python train.py --hidden_size=192 --vocab_size=4096 --batch_tokens=32768 --max_steps=5066
MLP neurons of a small language model. Each row is named by its layer, matrix (down: output weights) and neuron, and shows model dimensions 0-191. Each number is 500 + 50 x the weight over its row's rms, rounded and kept within 0 to 999. Numbers have three digits each. A neuron's up and down rows have the sign that makes its largest values positive.
Before each neuron's rows, "fires before" lists the tokens most often just after its 100 highest values on Wikipedia text that the model never trained on.

fires before: "\n"
L11.down261:549539437509480528550508527615454466523593426523355529556468489533524451535463491475423479498422584449470551425490520520444554503484536469501451553480505431536503526588650447527508527400537488446425497536553513509549477516299563526440490483525572523581513497531515430565528504466531422438451560461528523476467540425491504443476514482499440441543453555527470409607512537515426512532550429485572610505450454487498533448456486529468405476499559480528414572497565494446481499502422480491549506526532517479571558506483613493494472529473456510478509568540571437421514505508531556491

fires before: "\n", "=="
L14.down388:452569521531497493552461426545408573464549397450394558483497448556495648524486476468614500610502500420439494489518451497562505561484443544578503525452544450476552514625590440483466468459499471543514562570469467537514505535483535453512514451552527419374514596480495432486504454473501518535492504499512503522464446574526651552479467538541452520408422536589574416487485463462488463570515424518466418548507540465467448471436432554619522465573572527508454547373491490504484520473478491555478518510502492539533502514536546529483454436510507576488547557506487491469516499459590473481

fires before: "-", "\n"
L14.down51:512505481513572493541495553495488480493539365487573409562521481571508575505543505542480581487442474452551452515474580569571515543452453428515553546490496569567425474534575502511473552563426483489494563449500571548566516505305491474499472407450463320491546561505465512565519489514447498514453536567499509578493499516533430471533490496445452587489585548452461538596465530414447464527518536430518453564450475557508511425575447450495574560504525523544441501512481431531540467613497485510442532435493508495483533569482413448526444476494434581476496541568452524460493463498477437445

fires before: "\n", " The", " In", "=="
L7.down123:511600490437512492550488455397556499410554502464428507444537498444448419562435473496516553439511545461444455471473517510493579496448479477551487503506533585515614514517471385548498566575489359514521538557489558488477504545440542571493451458502565506574479666547430593400517474599509547430440452541554524440548531497412450511510434516529480547542458449443517466489475447470445543451530482480563423480564446491543481473606463459529535496484562576514572509507578541455494509538512554424570491524504528508569573410480564462478469507527454523463590544433475403457478505509528523495

fires before: " the", "===", "\n", "==", "=", "|"
L6.down350:487549549589469501568600514422465423530530451479497524564449446507517471557549433498504553423411566507476513428491560558515450460426498519493489495549419567587476516613425549514527611513476377528504395410513459589439497474441517455502567524497489507633459516484502549533449492459474549494601535511526481594508514562505437554432484571462505595569496577518524518582467536483545478501519597459517445539498543434502508506564466506503580578547517533497489552521491546446484483494500535528521468538434429534524581460508553516469445460619538550560460500572439502574512483559546389539

fires before: "%", " |", " of", " from", " m", " had"
L6.down500:578503490556470473564490558527432479599507454528478411454481459537470539518515527557468575429493471422505424438462601546464444577512530525521504556445490514425491430568503468452512535488526510427555539574600490461478433485543487455479475560517532571441482544423449428461432541477475486514546525580480475420472497529504482532578613411507496526464413519523505602423537400515474445431531473476599588515434457536450487501511421510479623547443514484477546446423455488556548494482460476519502555527430602515510410520490602503519499529543488453440559487448503435545425597580566570491

fires before: "ing", "ed", "ment", " of", "ments", "ted"
L12.down183:498616442498462512573512540532491441553395498464496537490459522455485497503559498446421431559594543443513401498528579461503510484566585483440478458527498527554483395538486480495486480517610501492519541500523573417503485421694416556538510523477453440542523505495463569571512508428399487483389444509486617463504547486475375512448460549508554529438444460491531434419451461493449370504518495488429421434575476451464438559473533496518464517441491477476520461436520423562554509463526471473538547492497469523462482456477444503388554482517546525503562476482437491441506454543550492488

fires before: "\n", " ", "′", "ion"
L8.down499:463511493517544419504475468557507568486566507563502466417505492460438343565479451395495552487495489487493461590497434484435586510566473470453459468586542520477485507412419536496510529514400613580493512532573506605469460469413517552543549528494491580511523452474531466497418422456431562496505547478563507409582507491456571473523546472542536524595481477495518520501497487578417515422584504417545493446542494420457513481493451535425490551457475471431545564580458541508506394480516438527586574499548479473585530581577530466496582484493413416519486470529423529522465485565480481463

fires before: "|", "|---|---|---|", "|---|---|---|---|", "|---|---|---|---", "p"
L7.down438:409539465542527449571490382589564522533555455560481449543577468523443359485516546479545524638475578459541594488534473431499468488496492526481611457490521518519586566565530538565531477541503462593418586526488494619471543474464493470515421586492531460512528438511508453442492389478566414463495462549511495446503495529459476449467560468499528596507519554544388517541517443488517492510396520482473570501543431490520447529458580527447499558539466476450489476448447465482540521468433570524517527533506506655540493559507589537447513513479547593465542547491503515460503531424439477479

fires before: "|", "\n", "-"
L11.down388:427502576546490466560483527430467492439563462578511445515578542519485463529522423560532525427419426501541551483424466566532434533441526499447535467559566431477392598697462395494432435495515509502521543504514546561425553502464438562455558427500515534470500469519452532542542466471565466527503476558458495503578425429494497466509471482574603548448435544375511520534489501452471448506475466503463488450482494465592523423498484511402485588475489573505517478416583516493521464446440543415538450551478504521542471486496564425417421509448448533451522503429450501531513594480514485510

fires before: "ed", "ing", "y", " to", "es"
L8.down408:521455468533478517509496406501469573461511461486480520475557422414474356535467432475391544517498467580428471569458497549494451525518548596510639397518463543467472477545517552506528531594516485366498491511504514469529478506481491475486511499493515571446481463591436552606440493472561531494444460450497446495496531514527540459507382596516537451440480498472500484432486518517438451492449525543483441398527525479582528506447512456572442503460486519507455486553460382498471579464509460513499481520582580542471513526602487470488515502588400343529515491448462539510481555444468431386

fires before: ".", ",", " and", " of", " to"
L14.down204:432480474531522539494432450523551470488493453562629484469547453381443481552491585554468540515539551557585475531449496482363397508559412485458470479563466507428465537443490467467453487483515462504511563605447541524517513590489459459474511524454530397483423513562460511475565486514495488460522535414453598512464436549535392504471583465551419487468470476494565527550519520486475476469535600525520545452439492538519512439546450461538464474448571620414444449455518476487441495482484422581497480435514553455386493564522468464487376506609510538459553527559460542504450435542536526532

fires before: "-", "\n", "ul", "ay"
L4.down110:481425595348447502454481503421555534482485504508542472495465411521535562554508521501540503439540504456470446465498523465498457448480561490560576505550547613510506560580583505441481585460481538474495496481396519476471499496522551589526456493548480410465371634470503504435456451533480556574513372537457433453524446428574438484479543468516501533537464477485496545523529496529457491491570442511494478525346524421437453510469478429482470551514497461519493463507545572499600450549609469504437466484514497538484448451601583482574501560544555432465526574448560545520544542469475529442

fires before: "ed", "ing", "s", "es", "ance"
L13.down195:504543526523485555584477452480529540424515543456476524520452503440485456461397422470499546579453476591491440434446534553577467506541517446561576454531493508587543515490451470629456536583525471457458450455450465574513423550514526517504433550442613474545414412625453538532413450610516584517487544524517522481486513492544434478426507574482623565500513533474546462422540503567456448495433544479500379452455464519500485480415529482575481435557579479544487493448513482485564486504488481500466464526533524508518464534466543513430464581525599592541619593469484462490461521476521501476

fires before: "-", "\n", " (", " and", " |", " was"
L11.down204:519524550446434474434550539528567485486455357522475444496560465550486449459512383425581498534464546582509533437355481436432504513443593461438487547480515461555510459473504528489525493454434525579552466567426530382529489453412536491573440593528418461494532521526369509412510472515439435483496572491501542460491493426582473503465476505445503590449468526574447444565474496439429413533536481473462572503493481542549510472574409437419589545518553488476575498518523543527509521476453529490429414537502424438478541548480545528484546483487551495459516515474484431533517596529546496508

fires before: "\n", "|", "%"
L3.down422:422583538446528505449501538501449422501544468571500477425539529455376510493510511460485387514411556505491574526532483512415547449440477574458445602552512451560388518473529529473510467526523532424538470474490541527534504551466475487565562601476541496454568482527485498518499435517488500520473474524591508595613500447533498516419446570417537615499482470416603515508466585461401548472529532546497494563570479455542500474509515523475443521562451529547424412507557493525493439479433490529449494577473446385563463537531547487521554512455435533534561348463455459489539472521506439425

fires before: " in", " to", ")", " by"
L10.down318:455489471443483468455431464582456557507544442484470539478475461468460511511440372338410427551566517532470525471531497479583543503560477524482577536501535488456495448439483489436430472520496490476544369589567484511440559561557563450474469484492464607596464510477466510557581491565471518472583537559470548475587560474461489517494557501503461413544537425549482516495484515558540477518528381480494482476476452497498421530403569527362473557477509566538494488484490509528524452501535549547570441484559449468498490515445517429527476468524586423497599576572523453596473527431553564448

fires before: "-", "\n", " Succeeded"
L7.down502:462553586410483572477477511533449497496512443503453439489514405497498567567471457502463419455451534573444544536472507568494508443492453518499503432518505558455510546482530515529453529408444432510434537485437623523535524519327531474522513563461599488475444532538484616446505481443519484432397402567518512498492499483522467436533459590446598508565473475505606490487466516537429498467422533503538502572477496592504485499530484481446472453595463555580518527475567610522493464518497505547517384495421474523601546581559529490456473523455402468534506518477561471604493447440545477531

fires before: " to"
L14.down203:584437579511462539525439615470492464510457460456547525437543558478438445535512512482534456525455448472451440490524515506482507476457545526449475543457521502485583531490476553483501444490536508606547490563584516403589549514534390551600513481487529584639528601487469467492512543470531474496480476543500550439571579391480450464511490417552482456475482456544457347524519472440550479510444556503483527464540538500546502527589525452558443414495440561549534421501406488453481493481513511505419495416523452592468420553524525518488541496461453554493480547574470517578365389497537451476

fires before: "==", "===", "In", "The", "A"
L7.down417:476510565532507434485390423479521475525452444439473538407486440543520484522529466428514505458523521590441472469468473582483510460488503523541519470480491523504477600500448504562433504566530376518458455478510576582480489589494533504474474462531601501531553557551458570491540498558546449446554543477502524516647504545473344431462491561511469523502486449518434488553463513525395445525485485409516533629606571476503483545489454469536505507503493479464466613582538561445513460394519482448546468574535465528438466535581554491432409515550547459451522560529419531473396532455555502535

fires before: "\n"
L12.down286:474537492487495463406495547542496500542468402312476421512528541495432566548562443506487493415439526487498380466477551535615539536441498393512483529438494480475493493546503502473492471560555560526567583505471561598517504469419499562551551567470544507590561451457547474473567454451458476432436471506479530543555534419554565505458512488437433505441425509504490519554482552532460480437504470390548427442499453511475440530478581424563490528407525566498533478510552552504519453495443494476511556550468543411560464481575488461490545444401519524449531479479533515445439515403570594552

fires before: " |", ":", "es", " zone"
L4.down227:538538447463492499541546590503540537516480476447528488415483421549610481545516427480517478504505598527469486577561566475505478526476361506524441464428527515458539506586504488513501451432547521494563493592427606468555500527481517571563543510595455456539460391532569541513538581467510453415545564392559537462538485547506503529510507461567463545505537512605586516609513515462550490536494427465522573494478526550417555534557527438480462502523538418434440424500438505459441512446496369505457462554513412424611501449490523514453498464486442557504481438566506441538528545554562521449

fires before: "\n", " be"
L4.down247:457486472414451538481444493449501544492531454469483527518509444442499451555429570505524486463423494547449417503518482543476651572437465513521503519462553486470415552490590461527551506527512492360506439467478481473577494382490397403492540550497500508456564444530529491468515474389491386512465536431532584576513442505447483496563400565452480551630516454524562500543543551561433524492485529402487510482503486505533567486402468570475505526456425572466481514576605515461601443501493431564512488427549443498621475537529526482511534508454507481541552508431491585519503513480445485540

fires before: "4", "2", "8", "7", "1", "6"
L11.down374:479476567396528465559497458550464504479526534490463523556454608519406576519587443532583555616453425605606552488524446418517568552539593570547488487425571601525483423498508562480473472566523499446467469503453473466446511612474593480514494500503557500458515467508490459484430504450406546421531477464573528490504503501538562488464561475501468510470458507488517494416532454449569470525409531525570475505438577538486511498510496426590501528587466454526463486400437536476469505449456500560401601574431414465483573464563509537469431443535519450517481512508431480454443485571540472477

fires before: ",", " the", " he"
L10.down438:510530451502540515528531549536525450465524431347491556420518546495453506596545551586636516489393518527518481487519462471498544592456496522584487504516537474473542481539476462428555530552519510537465420404449605487453460503511480476517505501539480581483510542594409467495503466449438464405447431456530461467500426518557511553462458495513489482511557457485529580514550440538514507504485486530485472525510508492552597573506508465482554502483356498515459470486454388473451483513390469512440463571531573485508383574402537492374487473556515497434497575585464580615521503467469537548

fires before: ",", "–", " he"
L14.down97:475458466509484531410566522524562508563482434529542568507520589407476513530478484588488476488490504539447508504526416527520505474512421471520608517462583459458467496536469554538457478469467549464615516442401541544537502538410395588499526519536507579441488447477524521561549527535418494604442537530424507521473509568496422434535476486423517518449532487445499581549478469581596539504525401464526508463514568514547459536529520523500591560451414549537599478566477453529496526537601477465495612569496455410573490479459472562507452529397543506548405459496450467502500409557523392491

fires before: "|", "\n", "|---|---|---|---|", "|---|---|---|", "|---|---|---|---|---|---|"
L7.down478:430468523535482496482583448438569506637531489545480565471546570467490520527589449474512568420492483575546491495547476509601432513502486459459582491464507521595480514596457480495492473528492521553603520501483499487590589402473486525486508580468419422495486510468504534530418471571602521586555499600423450457478555491443451473502529485561562552433502456453411494465536558496492469480428602525512497515432511609634475405452527554576497532512429500496547497486525478466476470457467544432516587497458532513548542525550517420515510418597456457494480532551489518428548559475440484594

fires before: "|", "-", "\n"
L3.down323:447607567431490610518542474526554543532555471498552333478492453542458502461488490531474453474458514533527583473437479496495487538501510493519454513521499517576517582545547458620432463439587499546574670481546476594526549535434508451489458480490527566495463442454553546469484510460471591498442535525511564441501608431529480430556540613489579484568439443548549549468521570493466508462428485499471413471553417596532520510477504403420413538486480496475480506505540483533461464519428473432487492483528432536512479483507514514422445472496397407428558454514442546451525507479509504454

fires before: ",", ".", " million", "0"
L6.down374:549463487485537469497589479445421533539522466462586490448492562489436423558515562528543467503477447499489482473442528464500521501526519573516503509427487466515457631531423498441476488461502397453458404404465535460483441615503637501538472458430543449459421505458480480484539539498483524478632512507454489446434544527487421438495540595418486493542521475473494503540527478494581428500453528450500550545568453526470557454491413589517392476580504422498483497495488430477462546457588463496506442513552549450385551486549496466431441430593474679523533522514478441500509566489482493482

fires before: " to", "ing"
L12.down477:499464429551558627363449476486443479474553487455480561538509449524453509533484453517497504377481419520518533485484548559392530518436456525534439471489649498539426495480451471490401444517468570534505480515507539505592556558554504566544477489454556509529459423488426458476628557439503404512475560510562530482470531511520475519376520480631496521476433561549506574508439483518558479471500542508524456450432545488512542396518517489465410486506446494519480412448504437453513436497473476453441490467528470475391461540467489454529480499495545516589538454473453548572382451503578440467

fires before: "\n", " "
L10.down211:526515539500463483546519469532532508504434450466470458490492562479647504521585474506501383467488354487467501536565537588464512528472566487546421472521401474480463409460429515483495473563500430411546515487454477486593466506458510550448472514556499512446490510498496619524565458449507471565485561469435469478514466475482568516458547499544498490532564498492514461490479565470509462444438558489469567500447449453540470552453522460386480579521480429573506515491400522485471527474420486534527548509665528500474612457491412449526410536586490564474434529430567473545533417436628542443

fires before: "%", "2", "3", "4", "1", "6"
L13.down90:479487497435592544479559465432476602509476501514562406532453474517423582490480430427472457475385461487447424548470519401536588419451471565459477524480547569483393428476503497410568534544510466464485567608568486449514589493502490398520587491507478562506551498532490462434556546525412489456537458499485478509565487449472460535508587583514477463398485502470489446492441474470460532475484473428477562465528400454548574464434495521499506419551411523435489473452438520475511518557522501541466522588515554425421537544497458578534466424519431482508436435522481468530480509572531368471

fires before: " of", " and", ",", ".", " to"
L14.down466:567494515568505518539486598464497506487475467457494504538462455404480480532551388506490467492498453474498514558603489489423521443452502434492451472456544569501479488483401450458534582515611590477468501457506530431546538555529525465507499458489517519507476493490529508463432487512505447499447434468472441499446454449511424542429394426549554458502457436527525472461574458509491448469529329546536497495486497494448496521518481530547482491531458486544464551499395459497476535490483372496641431520556632556439383597464421442582560621468409450496582497491528541454514444473471534534

fires before: "|", "\n"
L13.down469:432499512542532430491513470507487522519524408564545422403492519366514505505551560516514458503512514524514517543528466531468548579535501475474526484605471593492437505587483432508431553541527433495494582488525437471418508505395552519452421483421527504487556477499402536468499573503633435595526485495412541555545607603447435502462519515518449544483480523404489523512513400505476509489509479523449484433423490510636484610534566451524484518554524444512507555572519471484456465527503559560540471507441533510642531525436625511500544476537528582522492499514552517478476551493580428531

fires before: "\n", ",", " and", "a", "."
L4.down319:445442585452531586506457465527494387477540407475582499438464447433552508510473524511559567525498455470577499475553440462462517578548451582487513574470529465571507496447479543504504523490504472491446472454431533437457430437470458495447495480434451489472517522504484451522523509571551577451515514456550538579572533479428504407585478575471496426552521567577595585502527457678540549595578495553448456538481527478575485465464549509540484473428514531466507507580523475512409499588541485480543516542473538430437592583632483547432496502509500560586452554465518467527505434426517516504

fires before: "-", " |", ".", "\n"
L4.down354:452459543392537590417548534449528491566443420556547489477507461483508507534477448448583473555516448510428435415449498476379455482555509499514533470558487500565477466507579624536379514484560504476500478561526520560542509545477520540443499564491458425557511440463493507477451539538569603492598470523417549534490491537569526463510585572541444517474428450458581489529433529506479494524483361500459481526493439483472561443442591517486483539471461466489480587536425453606506541458562516457506451489464538504587541540546577483506435477549551554510524481449536472431540541410375423531

fires before: "1", "0", "8", "3", "2", "4"
L12.down9:483490513523567590620475559535373519495447561490492462480414549466408585548492505440600437568432455553504520418517493502500486538557517461500454486535426476506506478687545566454544457442524507509466445473532456498531457487445635541529528451474556485498519513524496417512511499572466505412519425548443405540491544591467505452577522463476466485508535572497580541525505549499492460558459504547609537513452552458455449470407537515477515353549512496484576496514570560569537490484515518473558446458502477579461550493432517433493413564530576499471484442564472439531465453506498468485

fires before: "ed", "ired", "ated", "es", "ently"
L13.down430:556474452497528458480553510485548420571471567550579492470497538478475508546469598370540435550451476550509466537445435493419537499482574500457543449517472465480490492587533446501518395422531499519397542483458406559461484428526467411474421537592531490453522378483505539424542479457508474548473463538533554485395510442382466559444542472460522461532423468472508537479570550526444495563466503544411440467459577577506476558480474526483501521530510494562450526440533524498526586607503450609511446533515492491538591474451617539482532464557583584487539544463509430518532558535565441543

fires before: "\n", " of", " in", " with", " are"
L7.down64:505501412455480460471618485497405415532481475571564426404537553427490467605528462560500587574471525559488446476530585455455516514378533447525445481519495552428497464574536555504516448451559519560650453482499461511452466514487484493475461591499432441541460488527488579469477489510459539566492444573586489510583440563519507520446568454479488502526507521496485482517549556543551547460507537513516420513558466480427404512512612529504476534453481423517474508559465537503567488496463518422549457516489577529493428440553333547486511443541470474514584501577540392523417507509496546489

fires before: "=", "M", "==", "C", "P", "==="
L4.down442:557491518492472633547505566521546564457489517548455569467629509546514488519546481457506490426510529556501480494472524474547446500523503474460468491501452551567493571500577485452510601547479351448414425426498515422341513601525515532508482425476560574508443557496546526461529467559506576497505478540539498552488437499484484568537463566557392440462496459533469568609525503488449507463407397490465512594553513573505469446527464445467475471496562485426460488405495480444472487540513480491370543495509545583495466411537534498522424523533560506448503572503472478436466564568434562491

fires before: " ", "\n", " Succeeded", " Party", " S", " Votes"
L11.down456:507550582504510525475419517575432509454577566593476429404511492370464495586567580425600457534493499584499513509485440576476563519465451423544494386540486469451538525537552503530466527488496472462530445438490505571461440522350459451549554579492464464551466470593490527511480417475481518549489502456499493520499513500503385415491538538507475502532531487574507443425587554398469479495538555414498501515506526475464559541443477418482487604510511483505484469572392520549519520488497463471466555513438507449496642554556486506588486477466494516432444415492541526508528447501538545601

fires before: " |", " (", ";"
L10.down458:468534418364491532396571550496561477512477500552373496524421474471512597378451550476567568490503494580431457535428488382452488516487469487553506460501411559469501516535554445420580455528391556490546525575481529457440438590486532508492483491599464463510554532400413549491535534575530514512571540482469532595501489506485447508466507432477473450498516570445507435504514497447459435540523486444561479424526469499612576568502506485466524435460482537455486482516587545524483550538427476509529450515378538446507513592443473483434538463462561562521583506520478530460525525535447490458

fires before: " to", " of", " in", " for", " was"
L10.down339:541486449568475489503579505561437579487463473554471479445557578419438545402435435433482416507491425500487388521473500504467536531466449499539460469514491531528463476538543448524494506501513530503513467542476517445495513580543502507507400548480434546531386517506532591509494545529505442558557472489442513469537386482537492473482479569624405428561488481502559500462484514505490487484505456559529555497447485422508480438399395626539491537465539479583458371487562454458555459436514512556677379445476485468529387483586461447465560526549506471465495548522521504527484493452480470466

fires before: ",", ".", " in", " he"
L8.down236:479515468644552402423514529464469556467452476480494543506469571521518508534562465552530553372433498474516572391581562500483530554621480475600503549417526422535504571514494519426478534505474512436475460572530516482540489558524496506468587462526574536504495513521459491437446510463413445434464513497489509423422546549569442462537443422544424514501516469517565540388522520574534459575588490502502544533558526514507547538400472481452440479507462470515525453554547467493542480517575465449523581546568471525439501461476411504413425583541460487608603473503555486549528549509562427491

fires before: "ing", "ment", "er", "ed", "ation"
L12.down41:516521432455454486624475458481480403522540522460536492431485418418521475532563495491521466436390461489458504432544531645479583471431561528561421611498519579474454434558398544486567495520482480481499440405447520472432513537504567503455472431544481404544447515459571551527494494481423542466458544434546500465520519549571428449468482554627534488562502519457502521529563410557457484565423505428447483481451516517518449524536567514553559448484470463589453582535503495521549526526473537497483584540597466484505519567380517509481528570622508538525554515509461509500453513530525564500

fires before: "==", "===", "The", "In"
L6.down97:498544491552499523592478446551531485437436577485538477498503516496510488497510543542546553435481574579551472426344547559499508554435469445531528384513510547484509494503554421530497484599447442439580504523592502543514452669486528487502506454475558466558543478491425487568501486536457567426486572499488520567483507569544355474443484465463561540479545479594491534513494475516481408512522530454531495431419481543450538499409549443505495521628512433494459494463528537461489471582546543447490421548524561529463487497452459546404439505560533564538576552479500482524406543498473494623

fires before: "1", "0", "2", "6", "3", "5"
L14.down475:470547422492519518511476414554436539526530618501430516599494530498494525503488558426538590481447535584455487423546540480521499426508539527569459511478525512478482494602465473382548540453551513466549603516477437486446446538468530511469540487469591419506554518567393454530437506533433547469519449483467487546533571503444335428473548472616510445453548473507469426549519415477511526536525483398570594444524522511433511522473552503486451503512537548435501490486470501564484514481484475387486559422475487494494559450518497456479434435473457458517497476537495407579481498368570502610

fires before: "\n"
L12.down62:450502557500468568450422411474459524477500495545502519466576418532501477499542502443525574471479513438401543449510516501514442482448463443597439518493479528497503488521540405443492369458416466434465524474545433432411498591515511476479531539518540566566553527477641500486507502529518558430494480436471467522490454549567536547411551511499501594539466412515517455419480527485472562547555489495459438525523447495450550489495479442465478514529599543534514561502493585448455407473537605561506546537455445543466610563479455457380421541485455445470574484525539461412533485383461433424

fires before: "==", "===", ":", "In", "ar", "A"
L6.down55:549491520512429492498496474508518414456510435594549579510622512484508575478521492558566507483452453490494485514530428545455461521561627467444521432548535545557462512615478499464503504496545486524500438459607542457523522533436495524530534519510413442536527530554516577493521513527486545536523648429537448484345560512381498456459408520479463501525420525526495453534423444507482474454401533447546484464540488506469534538456500510598459457507543628492531492491504517526552475525586413435446502469485453453480524420561536426471471543649467546576579554496477476474516514487532403528

fires before: " |", " of", " from", " had"
L7.down14:536471463511493438523489575473489588594472463489387466484453584517528563495550444517511575447494515416485548434536467532385534503466511494537496458450487527549415552473445498448499458547562553443559492480451517519500456505546489517499511428547537498478488578446509412514414569589533575492407527505507516567483480604484457572391486387518561517508459511415513486414426489499529490492509507525384536423549417521477496492466557559463466498459467403418558505522481537589571472492477460585411558571574536521492442467588474520510586494475400517584499507451496483539515401602492446505

fires before: " in", " by", " to", " on", " as", " and"
L13.down507:409458483433505480529486525476426623513534518502480497455523548527498527483447452489487551587535527548510448467485471444507576501508570476496491482512512474497516511501467479440390547508451423519500442588537497462521504496451447505467515565470508443551491643398445577495570468511539619535541380493464471474511576536429462429560476397514466548434467462475489472532455614485443509466485551565476453456494536588497425493473561502500568520529492643539457572531561514456585485509534486480593409544386535444483453537563527485392522582494532507568504548479351526464464550465510507483

fires before: "ure", "ural", "ures", "ing"
L8.down272:453458489440427558516520432429496534492474516404579573617462374570409490486495524522564579503410517486542460495481501438480493460585495470599510511469438537557510515538489498472563500478561451396476478518471507617631663501454521464512501522532516478417418413431515550549495467436508523493533495529479478550516421450445495542538532429472448592510481497457499566449477483474550475534414516533453511407516628479551543509469497498466561482458468458435561368535532508470480423539521487460476486577534435441448523458494529536529527565503524532539589452531469505550456582504527462506

fires before: "\n", " ", " —;"
L14.down100:474520526452540548466490544466455494495493400480405527431502468472512476493425496475441514543460520466492478458501511429534579552529465590508399548570452490449549476464514479590527561506503460473493458498487564581469484464181478575587549457517554588501474565518430507546424559456551594513472517506504480465569510507502493567496513480458411476517458491512536463445494516517553450476540519564478436556516458476440511493466532491519526497496516533483541561491478557548492475443451523462450527397480444474446537432459488460453437541547519393544429530434521552611506481415538526505

fires before: " of", " for", " that", " to", "ory"
L14.down74:492455515444473470502492562478622475516442472452490461479452462574461487439564542605539489531544429393447489542493563482490499425489518494436503571541474542501547471491576482592439543406535612491468432538565583535559482562488395426490556442517417475484471500519502513535431519566525486496424462576443482503528512516540478474486457498460515533507572464473487600582453523538551429491508540527470465477435479568504502535477538495483469474491486449520550480421533383596449516473456536473606491488451447477590380519440453529550573494566432561499528415619583517530439528558555454399

fires before: "\n"
L4.down423:447513525445474452512540418553465537573499420531485382446539494516540437503498456484543433438482520560658499492464519525504525480439487442490462506402568518498415605470598443441505480534493593545562470386481536654539512422466393453417456504493584457467517429501445504521543477513453493496455578465491501439548489588533441421508575415502588524491506548442445488476528503516412485446501526487497488512577512546519556495436510501436480553464484474576500498566506531456574495432464496440515533436452442539447458531578483406428523515545535600465510465473512443456531416493545539520

fires before: "\n", ".", "ese"
L7.down378:543495545467509528534657590430460516519484494550483512426465417539503521447504509558589453569484472532497509459531561492509482588503534482463480478460626520512483580420489535464444521447505429470491511482529419523496559470507489472585539625449447551567469477608438598539447524470567390475438560520510569490464503445588536470541492525472350472377509488436499515492547578601422547514548396471481500530461427540471439435497506527578510585421439582500510533551500456436483508503491529534522555567483442485491508485479468474439469493548490494454573423445514521437474499493521562553

fires before: "\n", "y"
L8.down380:529514506522443610538527506464523490502519543444529583402546467431494465575456567472606483469518544516498516565475597515510552496408531404478488412510459471452444524453490450517560442449417404447554556575531501453480459426542523440517485516468497439497496531566435590385491504522441478395404537561567518534487479511541358499446484482454463446528483540476492507432489557508383520529533548440487540519482480538450553566490465458467462526527490432535517406540536509566449338504564578543496419543457424534523476575451565478446507630514458556505483504511481491520484515542541510500

fires before: "\n"
L12.down149:484429529452530493499444500513415486474530429520401514464537556525446429454503551475522553529395458519567434540383466493510468567431548421513487514506518558480402431556496470467524470536487484556552518584534558471472562597322493430540547449493413493410534551493408604511544555508466448538402589557484526556523534477553491519565512505523418557572546496561490500484525535468553451466524597583501484578460436477495490554478513524439400493546484473535479452468553515516543523498444517416468531528489439424527505519499532445397469505618427460558449487552494466459418500517554480481

fires before: "\n"
L4.down334:487455557507525470477558457531514593508500476523534375519560478434396399544461499470573404547396442562522491527445494483523528480380586510500474529601496504613402623513460377469555403540573455475525620494572457546507516504479463493545464570436568474547512463519470532570480488556503544531456481530581482498484488545503503456552591459517479498431489527498557552479517526583526538520486582534600530558513475572521474566525518480489540493405514392558481487562475466501528551485484536485566523582417491478576510463548483562444481530475417535501468459478427508572498476493578477543